config = dict(
    n_layer=12,
    d_model=320,
    init_std_o=0.00526,
    warmup_steps=200,
    steps=7537,
)
MLP neurons of a small language model. Each row is named by its layer, matrix (up: input weights; down: output weights) and neuron, and shows model dimensions 176-271. Each number is 128 + 32 x the weight over its row's rms, rounded and kept within 0 to 255. Numbers have three digits each.
Before each neuron's rows, "fires after" lists the tokens most often just before its 100 highest values on Wikipedia text that the model never trained on; "fires before" lists the tokens most often just after its 100 highest values on Wikipedia text that the model never trained on. A number after a token or word is its count.

fires after: " " 79, "100.00%" 6, " Q" 5
fires before: "\n" 81, " " 11
L6.up660:059133140120110122103178150172124137083112097111093031136145158143178129193103203079113116175153136155128186093143179152118088115127162139133105140159119031112094127137148139162143084156162126114196142155140103120129156102143114067093072090122085203135142112106105175101111115135102087123
L6.down660:147153176105138178119090127157147073125104160118085082121147114097105135119115142175092168127158125081144106082115134136127141085172140107089142130078162073153135093159131189178149175148123066078185140130076147128125110124101202114089132091087140118110108114126152089164094123189089180087

fires after: "\n" 39, " |" 22, "---|---|---|---|" 15, "|" 14
fires before: "|" 34, "===" 21, " |" 14, "==" 6, "\n" 6
L4.up698:108153108115118127122079157166152186101098164142168107145137154105134173150128077161172061098122140086150192082154112141162124143118070096096111167130155117142114132141134162139088114078129080097136090180151146107120080125139089052100104099124151101142141080169140162138148099121100148096
L4.down698:134131134145177149112162122121162116099130113084118106152097101158127098150124057138086145095154086142096099162141119133177112167088166199142145085169143114108117180143106137074139138100121108193133157152100060177108082137048159126154109093150136089104092184184075127119163094109117161164

fires after: "-" 58
fires before: ":" 62, " by" 5, "\n" 4
L5.up1111:128085142133094129131182111092091173129092079118121087055177119115132124094072081100160066124119142128137102139084065102124084100137115081169105136076139124100094084144116074153119132187237108128120110151136141139070079180141161121097114099123107109139136171098110144178088094079096153180
L5.down1111:125102148169121123125117129095150164131065062162090104150121112131156102134082096093117133110113122213098104180086074087140124105076153175168155193084149136064109089087164167165114101111162135128107114109210171108084144166067148150111156070073142110147186140156139101199122084120095144132

fires after: "." 64, ".\"" 9, ")." 7, "\"." 5
fires before: "\n" 90
L5.up410:098109144120080130095168167176147121151104204119133078148117121118138133152136118112166144164127116186123140149123153092143150135146069094171102118150094052120180164133131093109121076152227140154166159135114128045124118143124136154051086135164124072188141147120150049165121143161083147109
L5.down410:158138148110154109138145081132077149132194106135124126105210121117090133085175080147124094148165124111111124142135081084155122058138173169108134142117126110152102120134121160114145143152127103091186172189113147101171088170103182084111145141132126159155102085144155138082176146133130111134

fires after: " |" 39, ";" 6, " Goals" 6, " Apps" 5
fires before: " |" 38, "\n" 6, " Goals" 5, " Apps" 5, ";" 4
L2.up831:155066104057114066153159106126128108153138158109071116133176053122146120192042107109169126106080174123068140154152152095156129106139115156159194114049152146160147128156170113107172115156131190098108115172153127127137124123054126089206160105158085054170084148096158141146133102115123148105
L2.down831:141123143170173156100136127122100058116174125115174162124169107100097116212163147085140138085158103106080115111159119144144122104123156148171180116156148139074141102132104126058149056122119132167122151111132141120171205108089101109163127088154144126138164187091072111090100113117145105125

fires after: " |" 33, "\n" 8, " Goals" 7, " League" 6, "|" 6, " GA" 6
fires before: " |" 34, "|" 7, " Apps" 7, " GD" 6, " 1" 5
L6.up1045:163107139105095106157099117131114172143166166106132153214152109119169122140078104155129159064157150161127083070100163125134185151132108136142151072112163110139086102159107147099160133131118179139132092129123157177101137153147141105088105119084084123154073151079059129125098119178089128093
L6.down1045:172189174176149118054128118066212154072138148148130102105118101160144170141114146138179112056160162150154089119127146126140183139142087120115129170111157055138128022131122147106181128142124184113157062101095098157122151076156097121112165164155190139117146129174161101058065116125106116155

fires after: "-" 51, "\n" 16, "|" 5
fires before: ":" 39, " by" 6, "=" 6, "ed" 4
L6.up924:094057154068097117132098114194124153198127154135105099127103163131171104144097134065160092105178124120118152163088091069131072148106103147170142137096140156134099103134114088141137128162152097124145108164163191146116089126089159141152110072102113081128168101111159150154081129113081159166
L6.down924:124089139143104094069099142194041151110094106147128053200138154142060154112122115153079162076133077195070119157114158126145174150139140115138142118111096089137129052087119120136177108134124147101143156132131178137117132153096130124111136171160087150167140169172146217121130105085143136097

fires after: "-" 52, " Preced" 8, "\n" 7, " Succeed" 5, "S" 4
fires before: ":" 25, " by" 13, "ed" 7, " code" 4, "S" 4
L4.up277:107134176158111123122153111179119164103052091124131070134125144132172144096105108131114119136145112105114133138132151123114119096150049044164118178118121088129036104164122069130122140170159110121163092116177135132065135141122129118127112152120089180144150132090122108151134124090175122089
L4.down277:120150139119120141143122163157098198099130152173151155175123148151129126129113084154078111136163075157064135168088100070100045116119057135152141078120120138130061203181151107139112131168137228180139112151183160106115122106080157066133111161140147152166070164136153110173091088114084165159

fires after: " |" 73, "|---|---|---|" 4, " the" 4
fires before: " |" 68, "\n" 9
L2.up981:141083146081127165102059059143109124111077118134122090122120100120161170103117136129099057126106129127092110091101143135113108149106149192168193061156145177106177166158156125181131179097081190092128064092191160134104161078080087105125091081159140175170108149137130138182096118133143156094
L2.down981:155094078158152086092130137103186129057176139096198130129098234119134110132094092142192161068140120110140157180148177180119141091139092115167134127144127154094103078132123071124127084170111129106116125139131130121189117108130181058104100141105107155173135143055112117122147130148172152125

fires after: "." 46, "==" 23, " ==" 9, ".\"" 4, "\"." 4
fires before: "\n" 72, "The" 4
L5.up571:072117151084079117159112134182172137118177144111086099057135142186099128222161108158139069191034172159095084077089180094109154116144160114134087141155110129055159139119120124147119128124193180117126149147156114126108091090148111123075152173117116139175112162120139088140152144144065157126
L5.down571:123104136149196141156135166170088120140094089093058118136131087135126176135114171149168123074111107089133129104078129143147182138116134130143101082127135087147140137099132181098193134020120082184157140129128152117072159084094164099130143105095164129166111113180186122125155123123147075128